config = dict(
    hidden_size=256,
    num_attention_heads=8,
    intermediate_size=1024,
    norm_eps=1e-05,
    positions='learned',
    qk_norm=False,
    bias='all',
    init='normal',
    init_std_qkv=0.0312,
    decay_fraction=0.551,
    final_lr_fraction=0.0,
    batch_tokens=65536,
    max_seq_len=1024,
    doc_mask=True,
    max_steps=8204,
)
MLP neurons of a small language model. Each row is named by its layer, matrix (up: input weights; down: output weights) and neuron, and shows model dimensions 16-79. Each number is 200 + 30 x the weight over its row's rms, rounded and kept within 0 to 999.
After each neuron's rows, "fires after" lists the tokens most often just before its 100 highest values on Wikipedia text that the model never trained on. A number after a token or word is its count.

L9.up682,230,162,204,233,197,197,163,166,194,160,210,148,214,206,171,199,213,169,189,251,230,219,180,224,200,208,186,138,200,189,216,210,217,223,173,246,208,172,282,292,223,143,217,181,163,238,211,241,208,200,224,222,207,189,195,218,220,217,271,200,185,248,187,220
L9.down682,228,235,194,205,198,234,206,236,179,223,200,224,289,142,220,163,189,156,172,186,191,200,168,206,188,180,259,190,207,167,233,184,200,160,213,157,222,199,190,241,149,227,184,201,247,194,214,191,190,224,228,178,226,220,202,191,225,149,231,201,201,174,196,204
fires after: "C" 12, "Sp" 12, "P" 11, "F" 10, "e" 8, "CD" 7

L7.up732,191,187,254,165,229,173,196,264,247,232,200,181,202,282,192,187,169,223,174,191,208,177,252,167,204,185,196,213,204,221,213,215,160,226,207,212,201,167,196,175,198,223,212,185,164,162,222,217,173,233,190,252,227,227,266,177,165,183,227,221,208,226,227,165
L7.down732,229,214,197,187,181,201,190,210,222,210,155,260,218,211,249,280,136,156,190,195,226,192,133,228,236,199,247,186,196,220,209,176,219,197,149,252,238,174,199,154,197,205,202,276,240,217,214,163,249,218,208,239,226,187,197,209,228,221,181,214,187,231,189,162
fires after: "ex" 19, "Ex" 9, "Sup" 8, "F" 7, "amp" 7, "Ap" 5

L9.up321,217,234,156,201,190,179,186,222,203,197,179,257,178,195,257,198,194,231,256,169,230,216,204,175,193,216,231,230,217,167,177,176,138,217,273,184,168,211,165,217,223,221,198,199,220,138,173,193,219,174,194,219,203,251,240,146,243,219,212,162,169,177,178,188
L9.down321,169,226,209,236,218,210,216,185,183,164,197,169,180,226,132,186,171,202,157,202,170,245,262,156,160,219,189,222,219,203,211,189,207,218,219,178,195,195,207,214,217,227,185,212,181,213,136,242,183,263,224,174,177,188,149,184,216,199,257,243,201,238,213,168
fires after: "on " 26, "On " 15, "22 " 7, "Bre" 6

L3.up619,209,228,196,184,179,212,140,209,184,187,181,235,218,171,165,180,216,187,208,203,220,214,227,206,200,195,228,150,173,206,187,201,239,181,188,188,200,212,206,230,144,167,229,247,155,190,220,237,184,203,225,175,174,233,232,220,226,171,198,193,248,229,237,180
L3.down619,147,160,187,243,202,206,146,194,184,230,221,205,256,212,215,164,193,222,196,246,197,185,222,217,232,187,183,201,195,197,191,238,251,132,215,173,185,221,168,198,245,246,209,173,208,180,189,216,228,199,216,206,147,220,215,171,207,197,200,172,173,191,227,137
fires after: "C" 24, "F" 7, "=" 7, "L" 4, "H" 4, "P" 4

L7.up678,213,227,218,190,224,156,173,209,223,195,193,200,201,179,199,160,207,187,173,199,184,175,193,160,156,212,184,209,140,245,191,219,200,206,167,212,201,213,199,201,266,218,219,183,191,196,177,246,223,176,258,198,149,188,260,238,149,195,252,256,196,184,155,231
L7.down678,207,164,220,180,199,202,196,173,210,194,177,194,166,181,207,265,214,229,195,195,204,182,156,245,167,164,174,192,209,172,215,186,199,188,199,179,211,179,169,243,185,204,225,217,236,223,239,165,179,188,219,247,223,205,180,232,176,179,216,175,261,205,201,219
fires after: "M" 17, "of " 14, "Mc" 7, "L" 6, "S" 6, "San " 6

L7.up1005,150,209,252,180,150,209,162,245,178,185,190,186,225,271,194,230,194,208,185,201,225,177,177,241,255,201,180,178,195,259,144,191,149,211,212,181,190,243,205,225,178,179,195,221,195,199,195,179,149,169,297,191,240,218,260,159,195,284,249,208,174,197,208,189
L7.down1005,249,190,175,175,149,234,173,229,202,241,213,220,184,172,214,239,167,212,219,198,199,201,208,159,103,232,230,166,243,223,192,185,213,226,227,176,221,188,227,204,168,199,210,138,178,265,193,218,196,201,225,160,189,212,237,202,192,141,179,190,199,218,214,188
fires after: "A" 20, "\\" 8, "ex" 8, "E" 8, "prot" 7, "Pro" 7

L3.up427,218,234,228,200,197,173,231,191,181,231,164,194,187,202,197,203,129,235,182,202,244,155,194,172,166,180,204,217,151,245,181,165,168,237,142,224,183,208,210,230,149,226,230,195,186,189,171,114,182,187,176,207,108,184,209,170,179,162,182,192,243,246,179,206
L3.down427,217,193,229,232,213,168,161,253,211,171,155,186,219,278,192,179,231,226,235,225,181,172,238,202,196,203,205,191,212,166,200,220,222,230,234,221,210,152,170,188,131,217,182,210,182,137,237,168,260,148,204,164,193,151,209,267,188,148,187,163,252,245,210,196
fires after: "J" 18, "M" 8, "B" 7, "D" 7, "Rog" 6, "L" 6

L4.up735,228,217,226,197,166,205,203,177,187,172,203,211,207,180,208,201,193,182,191,204,194,162,221,239,191,232,194,226,202,173,235,153,220,123,150,224,227,181,208,194,134,246,178,229,209,157,151,194,188,213,260,240,211,244,198,179,215,175,194,212,174,180,266,213
L4.down735,249,191,155,140,177,182,223,170,269,226,224,219,160,215,185,188,220,189,211,244,224,250,185,181,231,206,169,206,214,168,183,223,210,231,200,169,249,241,221,191,241,189,241,146,161,224,152,185,218,221,235,162,240,220,183,224,195,176,173,229,265,214,222,178
fires after: "Br" 12, "c" 11, "B" 9, "Tr" 8, "Ro" 6, "C" 6